{"num_hidden_layers": 10, "hidden_size": 224, "num_attention_heads": 7, "num_key_value_heads": 7, "head_dim": 64, "intermediate_size": 1152, "vocab_size": 8059, "hidden_act": "gelu", "norm": "layernorm", "norm_place": "post", "norm_eps": 1e-05, "positions": "learned", "qk_norm": false, "attn_scale": 0.125, "bias": "all", "tie_word_embeddings": true, "parallel_block": false, "init": "trunc", "init_std_qkv": 0.0154, "init_std_o": 0.0, "init_std_up": 0.0154, "init_std_down": 0.0, "optimizer": "muon_variant", "learning_rate": 0.0038, "beta1": 0.9, "weight_decay": 0.067, "lr_head": 0.00722, "max_grad_norm": 1.0, "warmup_steps": 200, "schedule": "wsd", "decay_fraction": 0.904, "decay_shape": "linear", "final_lr_fraction": 0.05, "batch_tokens": 65536, "max_seq_len": 1024, "doc_mask": false, "train_tokens": 404900000, "max_steps": 6179, "dataset": "wikipedia_en"}
MLP neurons of a small language model. Each row is named by its layer, matrix (up: input weights) and neuron, and shows model dimensions 96-191. Each number is 200 + 20 x the weight over its row's rms, rounded and kept within 0 to 999.
After each neuron's rows, "fires on" lists the tokens most often at its 100 highest values on Wikipedia text that the model never trained on.

L2.up662,185,177,198,226,194,218,188,197,208,195,225,208,211,211,185,198,215,206,151,191,180,208,206,185,219,205,220,200,232,189,220,192,218,176,214,213,194,216,202,190,237,203,196,210,182,199,214,190,189,182,237,184,183,192,188,221,178,150,215,172,219,208,178,188,178,203,217,229,198,200,192,193,181,155,193,215,165,217,196,190,179,187,198,196,200,212,220,187,206,209,199,220,185,228,203,219
fires on: " state", " Mor", " county", " E", "id", " federal"

L6.up511,191,228,189,192,212,198,228,205,236,203,169,202,182,181,197,189,194,156,221,221,204,196,193,198,205,245,187,192,205,194,217,203,205,196,161,184,171,173,194,228,198,194,181,210,185,214,197,196,196,214,158,198,163,181,178,223,209,209,189,210,196,204,192,199,164,178,198,224,212,229,176,183,241,191,224,198,192,191,212,168,183,196,224,219,223,251,234,243,191,234,192,195,141,200,212,151
fires on: " |", ".", "–", "6", "r", "ra"

L2.up278,186,157,210,187,216,216,190,198,215,188,243,205,215,214,202,172,211,234,205,212,180,200,196,191,206,198,238,187,204,208,218,215,156,202,215,197,207,194,259,219,185,184,162,193,230,187,193,232,180,166,195,209,196,171,199,208,206,185,218,208,179,179,164,186,203,226,218,240,202,177,175,169,244,180,200,185,191,222,202,172,210,216,185,198,199,178,200,164,217,196,195,198,192,219,194,207
fires on: "°N", ")", " December", " =\n\n", "z", "enth"

L5.up891,188,181,193,209,212,154,240,190,211,184,160,205,172,198,238,195,184,183,233,218,220,217,170,197,202,200,187,215,212,203,177,181,198,202,207,197,185,163,215,215,209,205,199,194,176,214,188,185,198,194,215,200,220,215,227,199,250,219,211,206,191,188,215,185,173,218,179,203,218,164,232,209,164,209,245,178,197,233,232,212,205,222,229,252,196,185,206,181,198,211,196,177,171,169,181,204
fires on: " and", "'", " to"

L2.up574,204,158,243,213,238,222,218,195,184,194,241,223,225,230,243,193,167,200,217,213,195,194,192,165,171,200,211,199,190,196,192,197,179,209,175,198,168,196,216,186,208,225,192,187,244,191,204,186,212,192,201,222,186,188,193,224,179,177,179,166,203,172,186,225,197,210,213,242,167,223,217,194,210,193,187,222,187,170,195,180,192,199,231,218,225,179,155,228,211,204,212,200,200,272,223,168
fires on: ")", " pl", " sub", " der", " val", " votes"

L5.up1001,190,178,198,186,196,198,191,200,212,223,212,207,224,163,166,166,203,189,226,218,196,211,198,149,154,189,195,198,205,230,198,188,215,195,213,226,202,185,201,217,189,224,220,214,188,160,178,191,177,212,205,203,223,216,217,195,193,180,202,194,206,209,162,206,202,197,219,232,217,186,174,180,182,204,191,251,189,163,232,217,169,188,217,208,178,222,178,186,205,166,199,205,214,201,198,192
fires on: ".", " times"

L6.up114,176,220,228,212,213,227,210,208,197,228,207,188,206,186,203,196,219,183,195,218,206,205,219,197,233,190,136,183,203,181,224,151,180,185,202,171,214,175,169,215,163,198,187,187,211,172,215,193,161,199,220,187,209,188,227,189,180,183,208,192,173,192,212,191,221,215,206,222,233,221,194,172,220,195,168,213,218,207,236,201,180,214,201,202,193,193,179,211,212,196,186,185,240,225,224,185
fires on: " R", "/", " Th", " have", " had", " has"

L2.up380,225,202,224,228,179,190,186,192,185,208,200,189,213,194,208,175,204,198,232,225,191,189,181,201,199,182,198,163,203,199,210,193,214,257,233,208,162,219,211,217,212,223,209,161,221,209,194,183,197,207,227,210,194,184,225,168,223,181,209,239,172,239,205,179,187,199,171,254,193,206,216,183,182,180,205,186,192,212,238,178,166,176,221,240,164,181,196,218,173,199,223,211,197,152,203,194
fires on: " and", " &"

L2.up62,137,181,193,186,213,203,204,208,199,187,181,186,213,202,197,234,239,223,210,194,223,174,200,188,220,204,182,186,220,226,231,185,207,181,201,202,195,204,181,203,187,175,216,166,173,211,209,166,230,179,173,202,203,185,239,180,211,178,194,202,188,182,194,185,192,196,211,211,197,194,193,220,201,198,171,203,182,201,188,223,211,230,200,211,237,196,179,207,207,205,218,190,201,220,204,236
fires on: " votes", " Votes", " fund", " selected", " federal", "istered"

L5.up45,186,203,211,212,190,187,207,210,234,170,217,214,209,228,216,210,220,191,159,192,197,202,195,232,191,211,167,187,161,221,216,176,165,204,234,189,168,172,230,250,185,218,193,204,171,189,211,212,212,195,204,175,202,181,206,206,204,199,204,211,208,162,191,170,184,233,242,150,206,194,195,209,185,202,212,182,210,174,228,193,202,190,221,213,181,210,207,202,211,163,215,205,221,170,178,201
fires on: " |", " Pop", "o", " |\n", " club", " G"

L5.up466,184,194,214,169,184,204,229,185,203,195,221,243,189,248,188,229,153,196,165,177,208,160,230,190,170,182,183,199,244,214,211,208,190,150,186,196,167,179,211,217,169,190,189,181,190,193,205,185,202,212,188,185,180,195,193,239,230,207,215,196,195,183,200,196,209,204,201,218,229,176,182,199,212,201,206,214,194,198,230,181,213,191,248,224,186,198,209,225,164,183,202,163,212,193,219,216
fires on: ":", "–", "-"

L6.up562,207,210,177,226,182,180,228,225,222,206,175,189,174,194,190,186,206,233,197,190,215,200,200,188,143,231,204,200,222,223,203,189,230,173,178,202,189,228,211,216,198,192,164,192,224,246,208,204,184,227,186,188,170,197,198,176,168,194,210,189,221,198,184,188,201,226,226,177,192,193,193,214,167,204,198,209,195,222,224,187,195,216,201,178,152,158,200,212,193,156,205,192,168,222,210,199
fires on: " W", " w", "W"

L6.up707,166,176,205,196,171,170,207,208,222,217,204,229,193,207,188,191,200,172,206,171,219,197,216,194,205,162,176,212,221,217,207,202,183,172,196,203,138,213,209,228,169,193,220,175,202,201,204,189,175,207,162,196,181,252,209,214,211,190,182,216,197,234,189,225,165,242,192,214,217,233,220,214,179,227,220,213,212,239,212,197,180,201,197,175,174,212,199,203,207,244,221,194,180,172,189,182
fires on: ",", " |\n", " and"

L5.up258,203,204,198,161,223,169,226,203,235,214,238,217,206,192,197,194,203,183,199,200,152,229,182,202,182,234,210,190,178,182,225,211,186,203,174,189,177,191,235,175,213,211,222,236,197,220,201,197,180,207,203,210,196,213,182,223,204,218,208,193,213,196,179,228,209,205,226,217,214,216,171,192,190,189,201,201,208,171,240,223,208,225,207,210,192,229,204,204,185,188,208,195,204,186,181,225
fires on: "I", " I", ".", "ou", "h", "om"

L6.up781,194,201,243,192,196,202,177,181,217,193,182,238,192,194,175,183,168,200,200,214,219,192,185,191,195,181,163,171,166,190,206,227,182,214,183,199,180,198,186,186,176,183,210,210,208,195,257,195,217,207,220,190,207,169,213,218,216,181,210,213,177,173,191,199,230,197,176,216,200,234,203,190,181,203,171,230,203,210,224,221,182,216,218,197,187,217,154,190,192,184,198,187,201,194,201,205
fires on: " ", " more", " con", " v", " sp"

L2.up71,177,216,197,218,210,187,177,211,182,246,211,182,194,210,212,226,207,200,188,220,195,223,202,219,216,192,215,181,197,194,199,214,173,176,170,233,191,232,210,237,203,229,213,202,216,172,194,225,181,231,217,203,167,197,205,179,227,179,165,181,181,178,189,236,194,241,185,203,242,228,163,203,187,192,256,184,200,203,227,176,204,205,176,234,177,216,167,218,217,190,200,179,209,160,204,201
fires on: "\""

L6.up1143,207,203,201,198,227,202,232,174,206,207,197,203,195,197,218,206,236,201,194,201,234,219,180,219,207,170,187,209,169,215,211,176,174,182,187,200,209,201,204,203,212,216,184,210,188,193,201,209,152,159,233,207,205,203,227,171,245,166,217,197,206,164,216,220,213,185,207,150,212,199,210,205,221,177,229,185,224,222,222,162,197,207,211,199,216,194,175,197,197,180,196,191,216,190,206,229
fires on: " under", " Ros", " an", " alone"

L6.up676,221,167,177,190,196,210,178,189,218,208,183,181,185,214,220,187,195,208,165,220,214,197,171,197,173,239,213,197,188,208,215,174,216,190,180,188,211,203,244,186,222,186,199,197,220,213,211,194,221,197,228,241,198,205,204,189,194,176,236,168,157,181,246,168,170,216,194,201,181,182,201,251,191,233,227,201,185,215,193,193,172,183,182,193,197,179,233,187,172,196,175,190,167,211,217,198
fires on: " W", "W", "me", "m", "w", "ma"

L6.up875,231,174,197,196,208,212,215,197,238,229,196,191,191,185,188,187,185,215,219,232,159,216,195,211,175,189,158,205,192,193,189,188,228,214,213,202,171,191,210,203,198,182,211,204,166,234,172,204,169,186,236,189,226,167,191,208,186,238,217,158,199,177,185,195,181,182,192,242,200,186,180,189,198,219,183,221,190,186,188,185,180,205,213,210,207,217,210,242,201,206,265,182,191,206,195,230
fires on: " to", "-", "ac", " yet", ".", " but"

L5.up876,221,210,173,203,186,212,190,216,190,197,191,232,200,153,183,163,213,172,169,189,229,206,242,199,167,184,219,164,220,213,184,233,225,214,219,168,207,199,178,196,171,231,209,181,199,185,220,177,188,220,190,204,203,183,201,192,189,193,195,247,195,226,204,169,191,205,210,199,224,172,175,207,195,198,188,203,191,190,212,222,174,177,204,196,219,182,182,179,232,187,210,199,228,208,216,202
fires on: ".", ".\n\n", "\n\n", "==\n", ").", " ==\n"

L6.up894,205,255,212,162,217,162,225,171,213,210,213,213,223,175,215,203,186,162,191,228,207,194,213,189,205,184,222,227,204,216,218,223,196,175,178,189,182,193,194,216,201,232,212,177,196,239,204,183,200,183,209,175,188,197,197,188,202,194,196,228,187,205,190,179,181,190,193,186,181,205,160,210,212,212,217,183,175,186,213,204,196,204,237,215,219,229,220,190,222,203,212,161,199,199,202,168
fires on: " |", "–", ",", " and"

L6.up1074,195,208,194,199,222,209,214,227,210,209,220,193,211,196,190,179,226,219,230,220,201,179,202,192,233,168,177,211,174,200,203,170,183,176,218,213,196,184,202,196,226,221,164,204,183,193,234,183,228,178,192,195,221,210,212,237,200,187,174,222,209,196,161,174,190,199,197,206,225,143,180,235,193,227,167,210,192,206,224,194,176,218,217,200,242,207,191,209,168,213,209,162,171,196,168,195
fires on: " |", ";", "),", ")", "–", ","

L5.up230,208,193,201,205,208,198,239,197,220,199,242,235,214,214,210,135,210,175,185,200,209,194,184,202,197,173,221,239,218,169,203,182,186,203,203,202,167,210,206,188,221,159,240,222,212,190,197,206,187,182,167,198,196,225,159,217,208,191,179,224,173,214,182,180,176,224,221,203,214,206,218,216,193,212,177,182,164,201,222,206,242,177,212,189,212,184,193,166,231,213,220,210,172,174,201,202
fires on: " |\n", "\n", " ==\n\n", ")\n", "==\n\n", "===\n\n"

L5.up76,174,218,198,197,189,212,229,216,182,234,196,185,183,207,193,186,203,186,206,240,208,182,221,197,205,180,189,208,157,202,197,193,210,186,198,173,212,181,191,180,253,193,201,200,206,218,188,248,236,225,163,185,198,227,225,204,187,204,210,222,184,223,241,229,211,184,210,232,228,186,191,207,212,199,163,208,206,240,193,174,219,180,194,202,193,186,168,190,167,206,172,227,139,195,198,191
fires on: " |", " Votes", " it", " consist"

L5.up523,201,217,240,209,168,188,223,232,185,197,185,226,217,199,225,229,199,234,181,188,141,169,199,231,231,210,206,192,189,172,185,244,167,194,216,194,185,134,230,188,195,198,179,173,164,207,217,200,205,203,197,197,193,204,212,237,179,185,204,200,191,187,163,181,217,219,218,178,201,184,212,205,221,190,218,238,195,218,211,201,213,246,169,193,183,199,173,213,192,197,177,211,202,203,211,188
fires on: ".", "eb", " of", "'", "ed"

L2.up587,180,181,219,165,201,208,202,178,188,212,157,235,163,218,201,192,190,190,184,170,214,185,211,201,196,177,211,197,211,215,163,189,203,226,200,222,210,214,152,189,183,209,194,226,190,193,205,174,185,216,201,230,206,179,200,175,183,165,206,198,243,198,230,172,182,183,158,208,198,209,186,246,223,174,180,198,188,206,211,212,191,207,184,235,200,218,219,170,172,228,210,218,210,225,199,197
fires on: "aly", "qu", "ri", " dist", " pri", "rit"

L5.up738,203,197,171,179,211,197,254,200,211,188,183,193,185,191,224,204,200,221,176,208,224,220,163,200,227,222,214,212,170,190,204,189,214,235,205,200,186,197,215,169,185,160,215,197,191,185,203,203,215,204,188,166,183,173,202,242,226,261,208,188,212,189,191,224,190,202,227,177,204,182,197,187,218,257,228,189,245,196,203,179,195,194,185,252,207,209,215,211,213,199,203,224,172,233,201,190
fires on: " and", "-", " (", " or", "om", " "

L5.up80,240,199,209,181,216,218,186,194,195,216,210,210,201,197,198,189,209,188,206,192,203,221,203,204,196,180,185,233,161,205,214,215,224,161,199,214,198,209,198,210,209,161,211,202,194,155,199,215,207,202,216,178,183,193,222,201,191,198,186,193,207,188,198,234,218,215,212,156,155,216,188,218,183,187,206,218,171,194,226,214,236,206,188,218,201,205,207,215,211,183,220,219,174,182,205,216
fires on: " be", " not", "est", " had"

L2.up418,224,192,228,194,223,255,175,217,178,226,208,202,174,221,200,192,193,196,208,180,203,187,193,234,211,203,167,223,220,195,209,159,206,244,239,200,204,164,207,190,182,214,214,219,209,172,191,213,176,202,231,230,177,188,202,186,177,214,174,186,179,211,200,166,199,188,219,188,202,198,190,193,213,171,196,157,225,172,198,206,193,193,194,187,181,187,175,226,206,184,211,199,200,190,200,243
fires on: " have", " has", " get"

L2.up792,204,191,204,231,205,224,214,195,209,197,205,192,192,231,210,175,186,188,165,211,191,184,211,181,201,201,193,229,212,230,229,190,139,218,186,205,177,222,223,232,206,228,208,186,220,173,216,229,187,194,236,212,240,205,183,208,188,171,179,224,193,173,214,199,213,212,201,193,210,196,209,217,209,198,184,200,188,201,213,194,206,212,191,155,193,179,201,220,198,196,218,181,229,210,218,222
fires on: ")", "="

L2.up797,180,239,190,178,205,195,227,184,201,201,193,201,204,234,202,204,178,229,195,208,212,194,202,177,183,211,151,215,212,199,216,223,206,222,193,204,200,191,226,198,178,210,214,211,194,191,207,225,192,218,179,203,183,176,223,188,210,217,179,189,180,184,193,179,174,177,192,208,244,205,195,190,207,218,208,186,206,221,205,230,194,165,212,200,199,190,167,218,173,205,154,145,186,202,178,174
fires on: "–", "-l", "-w"

L5.up608,214,182,201,203,223,208,220,215,189,208,216,198,218,191,179,187,239,173,183,188,219,206,195,177,210,210,228,235,180,198,190,199,207,186,193,174,214,241,270,199,173,206,203,179,193,192,171,220,155,198,209,195,211,219,201,210,214,196,198,199,202,197,177,204,237,177,187,227,218,205,201,197,201,184,235,203,202,278,204,187,210,210,204,202,231,200,184,188,197,229,174,184,200,188,181,201
fires on: " /", ";", " ;", " and"

L2.up276,175,182,177,225,159,228,207,198,184,220,172,221,196,172,223,233,186,217,183,182,218,198,208,201,176,185,214,213,198,202,206,222,177,170,174,207,203,186,189,237,186,198,194,221,182,177,187,205,218,231,207,218,180,211,172,201,203,215,217,184,211,186,199,202,235,222,161,234,175,229,187,200,189,202,199,201,186,204,228,194,174,200,189,202,224,207,202,209,204,189,205,187,186,213,232,172
fires on: "'", "\"", "’"

L6.up309,200,197,207,217,193,211,204,206,157,202,173,217,198,194,192,182,250,184,214,201,192,207,211,184,212,192,180,238,189,251,215,171,239,202,201,214,170,177,216,221,164,173,224,173,189,222,197,208,207,199,205,215,200,190,230,207,231,220,194,200,199,222,203,197,208,226,174,189,166,197,177,208,217,176,197,185,160,228,196,190,168,232,199,160,195,223,159,224,219,182,215,190,215,234,233,195
fires on: " ", " |", ";", ",", ".", " ±%"

L2.up833,201,197,214,195,196,217,191,188,198,193,173,204,173,187,201,189,205,179,221,205,186,200,233,228,195,204,187,209,202,207,197,245,208,248,188,189,199,196,170,221,225,216,195,179,222,193,212,210,196,172,241,195,201,208,191,185,200,208,210,180,188,181,231,195,205,199,174,232,186,194,216,152,226,227,251,169,177,195,157,189,176,192,174,168,188,213,228,195,225,220,206,185,228,174,228,188
fires on: " Mar", "ear", " day", " Year", " mar", "mar"

L2.up584,219,200,212,177,252,215,181,216,208,198,224,205,199,218,199,168,179,234,187,214,186,154,193,171,210,189,186,212,174,201,226,218,225,166,176,209,174,207,198,183,185,214,199,192,184,226,202,223,167,185,217,206,188,194,163,182,211,205,190,209,176,207,200,193,214,171,163,245,182,178,187,210,218,197,172,194,181,185,187,173,206,219,186,220,188,181,203,166,171,175,207,205,224,176,182,211
fires on: " not", " nearly", "ually", " Not", " ±%", "n't"

L2.up271,163,237,192,217,219,185,222,207,195,173,207,171,191,189,205,223,192,191,175,188,228,179,218,208,219,198,164,173,210,180,186,198,195,194,172,218,186,183,258,199,181,182,180,171,193,210,189,222,179,209,192,195,222,203,207,236,214,165,224,201,187,176,221,183,197,213,205,200,198,191,212,148,223,192,206,204,184,199,201,193,205,199,161,179,204,185,184,181,182,219,216,189,153,180,184,220
fires on: "eb", "ars", " im", " adv", "bar", "J"

L2.up841,207,167,224,181,206,193,171,221,211,170,198,196,223,207,233,189,215,193,184,193,170,198,191,193,179,217,207,193,200,176,219,241,190,134,199,158,180,201,226,228,179,209,228,192,190,208,183,221,201,186,233,194,219,183,236,253,188,202,219,217,188,185,210,204,201,210,216,210,188,194,190,190,184,216,224,204,198,177,183,199,175,196,236,206,191,176,186,200,205,207,187,203,225,170,184,167
fires on: "o"

L5.up933,214,206,186,186,164,209,211,249,220,227,196,206,186,164,203,138,188,202,201,222,163,198,191,213,150,214,176,183,207,219,202,182,186,210,161,203,209,208,215,159,195,174,211,193,167,210,183,224,203,168,184,191,207,202,223,219,184,182,204,215,207,233,207,208,233,222,234,187,194,168,170,174,182,216,191,185,215,199,221,220,167,197,201,209,221,215,171,165,226,199,199,201,223,211,200,198
fires on: ".", " N", " than", " where"

L5.up812,222,181,244,206,168,224,181,205,200,177,188,205,182,203,205,177,187,172,211,197,176,174,200,186,184,215,202,167,198,214,212,208,171,198,224,212,208,213,208,172,188,207,186,188,190,185,191,192,215,206,214,200,205,201,165,263,174,204,232,214,191,260,221,182,192,198,198,197,211,246,185,199,218,193,228,197,195,182,191,188,192,200,196,207,197,190,149,195,163,194,207,227,221,193,200,236
fires on: " |", "\n", "."

L2.up562,185,165,222,185,201,164,200,193,200,196,196,246,221,141,200,156,222,202,170,228,195,183,218,191,198,193,172,229,211,247,182,210,180,211,185,168,184,253,209,205,181,238,172,221,182,194,202,233,193,212,178,147,221,208,185,163,198,221,182,193,179,224,218,183,172,199,198,204,239,211,180,182,187,197,200,216,229,249,206,204,217,173,243,209,199,182,187,196,184,212,214,215,184,231,216,203
fires on: " they", " we", " it", " They", "ter"

L5.up177,219,178,210,167,182,197,198,224,219,217,207,236,206,202,218,166,247,182,212,214,179,179,205,204,172,192,181,182,198,210,244,214,211,209,193,185,172,207,196,220,201,195,181,204,212,167,196,207,163,246,219,211,181,186,216,217,213,221,179,217,194,185,175,207,232,211,177,204,170,228,197,222,202,214,165,191,212,197,225,209,191,250,217,157,233,247,190,213,153,199,198,222,212,222,199,167
fires on: " "

L5.up280,164,209,193,218,216,203,224,207,191,232,165,189,199,214,216,185,219,219,161,164,217,215,200,215,193,211,210,210,199,170,203,223,232,220,173,201,175,201,221,159,209,188,167,203,189,175,217,190,194,191,186,193,165,172,224,251,214,190,200,199,213,199,203,192,188,199,175,184,164,193,157,202,201,194,195,191,225,201,205,183,199,210,174,216,222,205,198,226,198,188,159,185,181,205,195,168
fires on: "i", "is", "y", "ar", "e"

L6.up566,172,185,176,205,198,164,208,195,175,207,160,198,197,231,191,203,181,144,161,197,181,193,202,185,223,221,223,191,191,199,225,230,222,165,226,218,190,203,223,179,170,219,225,194,191,182,184,208,209,183,194,174,221,169,221,231,176,188,215,226,198,190,239,215,199,222,195,209,218,216,211,217,222,189,217,208,203,199,187,194,176,208,154,253,195,190,198,193,188,206,211,214,227,225,158,244
fires on: "ro", "o", "ing", ":", " (", "i"

L6.up53,221,153,158,205,193,192,235,207,202,188,176,205,203,216,189,177,280,197,208,216,209,184,181,234,191,191,177,215,211,197,201,196,228,229,179,180,195,182,201,174,239,223,165,202,178,196,216,207,193,219,187,194,206,195,228,211,197,218,181,207,232,202,204,148,197,205,193,201,208,147,177,188,239,192,219,195,200,185,223,206,192,184,184,194,228,202,209,156,227,202,176,198,205,196,176,163
fires on: " |", ",", " and", "120"

L6.up804,216,202,229,249,205,190,196,179,194,144,206,192,212,178,154,209,201,200,243,217,244,170,229,245,202,218,163,178,196,242,173,205,166,206,195,211,206,199,223,195,198,196,210,173,206,190,223,187,174,179,226,234,227,201,196,214,172,195,229,211,181,183,200,220,242,221,192,184,175,205,192,213,206,173,214,202,182,185,208,205,218,187,219,210,146,197,224,179,206,191,195,203,228,194,207,204
fires on: " |", "s", " W", " "

L2.up291,180,182,244,181,145,226,235,206,190,161,238,214,209,175,217,179,209,219,213,205,199,190,211,199,212,206,227,181,191,182,187,192,194,224,197,202,185,220,226,188,213,216,220,172,170,175,174,184,192,210,207,188,212,211,179,205,202,176,180,178,212,165,195,174,189,211,172,198,185,212,175,201,219,176,222,203,191,185,198,224,214,164,207,210,182,182,226,207,184,183,205,209,176,182,226,212
fires on: "ell", "tt", "att", " Att", "″W", "ett"

L2.up553,162,194,210,179,217,215,205,222,213,200,204,199,187,165,196,214,178,199,186,187,197,218,217,192,181,230,218,189,178,204,137,204,192,189,199,181,223,224,252,157,180,162,221,215,205,183,184,204,238,182,202,221,220,196,219,200,202,210,196,218,203,192,178,196,216,185,155,261,191,174,186,191,186,198,182,216,209,219,228,203,210,230,243,214,237,211,206,238,164,201,211,148,193,222,190,194
fires on: ":", ";", "\","

L6.up662,203,200,251,194,180,194,202,190,196,199,195,205,213,187,214,208,190,183,220,223,184,197,197,200,172,205,206,228,193,200,250,224,169,173,204,209,196,187,211,193,182,170,216,198,203,224,191,200,214,201,190,207,228,195,164,209,186,159,197,170,193,207,227,175,191,233,212,223,219,202,222,162,219,230,197,201,209,175,207,222,171,195,210,212,185,199,197,180,176,189,200,217,194,153,216,193
fires on: " |", "-d", "em"

L6.up724,230,211,187,225,198,166,200,203,159,240,209,229,231,209,203,169,202,228,171,208,197,161,203,205,227,215,159,210,195,184,207,184,161,200,201,221,198,177,222,178,193,199,184,198,141,174,191,186,196,246,210,182,158,177,192,219,203,220,229,182,168,195,181,207,189,227,218,189,202,196,170,213,161,234,209,197,232,206,187,210,203,227,203,211,185,201,214,163,214,184,223,200,219,213,219,195
fires on: " and", " or", "-S", " of", "w", "."

L2.up795,179,204,221,202,187,199,227,196,213,214,207,196,183,171,178,176,186,208,195,188,194,212,201,210,174,217,187,210,186,198,177,207,214,183,201,173,203,205,212,207,199,220,194,186,196,175,189,205,226,193,183,177,193,229,218,200,179,171,205,211,199,244,180,213,168,212,181,213,231,181,207,190,196,183,210,220,197,230,204,214,228,214,219,239,202,199,190,235,184,192,208,200,229,210,207,161
fires on: ".", ":"

L2.up763,202,195,205,213,248,189,209,185,203,213,205,202,167,222,178,178,196,178,186,225,234,168,201,209,193,213,269,227,201,221,179,176,167,215,153,189,216,207,197,193,190,208,196,211,214,203,168,217,174,167,205,210,189,182,211,240,195,215,203,211,188,217,186,185,195,205,220,223,198,224,207,232,175,196,165,203,200,206,227,218,203,229,177,208,206,218,191,175,208,225,209,222,161,197,208,203
fires on: "amp", "ow", "over", " occup", " troops", "asion"

L2.up246,157,198,230,196,176,206,233,216,191,211,190,199,164,181,182,178,190,219,216,173,189,175,205,171,198,213,177,186,209,210,210,186,194,192,202,208,153,207,176,192,206,200,237,191,189,215,200,210,202,172,196,201,217,179,197,218,233,158,186,210,197,209,192,214,187,203,195,165,199,204,201,204,225,191,217,188,202,205,203,230,199,180,189,179,202,177,199,176,202,212,227,173,138,217,220,227
fires on: " her", "red", " $", " cost", " lead", " Jud"

L2.up376,176,207,225,190,200,213,225,154,239,232,198,204,200,172,231,220,176,190,209,194,192,195,241,213,229,185,200,181,218,187,220,239,196,182,210,206,153,222,237,179,191,198,174,199,192,205,204,208,173,232,165,188,160,229,180,210,192,196,166,202,168,239,182,210,184,227,143,205,200,201,198,205,209,184,196,204,220,214,207,204,194,202,186,200,224,195,191,195,161,198,205,202,202,224,212,205
fires on: " n", " exc", " res", " sy", " pr", " div"

L5.up1063,216,195,215,213,173,193,204,203,207,225,203,205,229,215,198,215,209,175,223,162,194,192,244,200,194,198,208,183,186,205,175,249,186,197,185,190,186,193,200,203,213,217,226,188,173,185,224,134,219,206,174,176,194,201,205,198,191,173,234,203,212,197,212,189,184,171,224,211,229,217,170,243,189,233,208,224,213,224,218,183,179,177,230,211,191,202,218,222,181,216,205,193,223,173,216,235
fires on: "-", ")\n\n", " be", " year", "st", "end"

L5.up849,251,242,194,209,189,241,183,222,200,211,204,177,212,155,214,179,204,186,204,199,196,203,193,199,175,192,154,180,197,224,173,217,223,207,192,200,219,186,228,180,181,201,244,153,224,195,185,230,188,194,188,228,208,209,202,242,148,197,190,198,197,190,205,190,198,217,187,180,226,229,192,207,171,181,200,191,195,205,203,213,195,180,179,200,191,160,191,193,196,200,211,211,199,227,173,185
fires on: " ", " |", "|", "."

L6.up1038,192,223,218,225,213,193,226,155,219,195,193,169,193,205,164,195,207,178,233,208,174,177,233,202,204,187,193,194,232,205,211,227,183,207,210,234,228,239,187,205,242,181,208,206,181,242,208,187,218,172,225,195,200,204,195,215,181,193,202,216,197,156,192,185,194,174,207,196,212,193,175,190,210,193,231,175,247,200,198,192,199,169,232,215,174,194,197,222,207,200,226,203,200,174,206,197
fires on: "–", ".", " |", " to", "d", "eb"

L2.up1090,210,193,199,209,219,237,159,194,224,198,194,226,218,194,201,195,237,198,188,171,215,223,194,215,183,199,212,172,168,186,192,171,238,189,192,194,185,166,220,204,180,197,209,186,204,172,185,235,182,202,211,199,196,189,206,225,238,180,198,211,206,175,209,178,198,223,241,211,192,211,199,211,207,197,153,235,224,187,218,169,212,221,232,181,223,195,237,213,189,203,192,192,190,204,197,200
fires on: " am", "G", " every", "er", " some", " each"

L2.up805,165,219,192,169,212,217,224,168,174,155,193,185,191,188,201,223,195,203,202,204,227,193,250,219,176,183,226,212,180,204,241,228,208,186,189,155,216,204,223,210,205,193,218,214,208,197,202,223,193,194,188,181,214,209,220,198,200,166,203,201,154,207,182,201,229,187,188,228,207,199,195,211,189,212,202,183,188,199,178,203,219,179,216,199,240,166,222,224,179,236,233,191,186,226,197,162
fires on: " p", " o", " each", " O"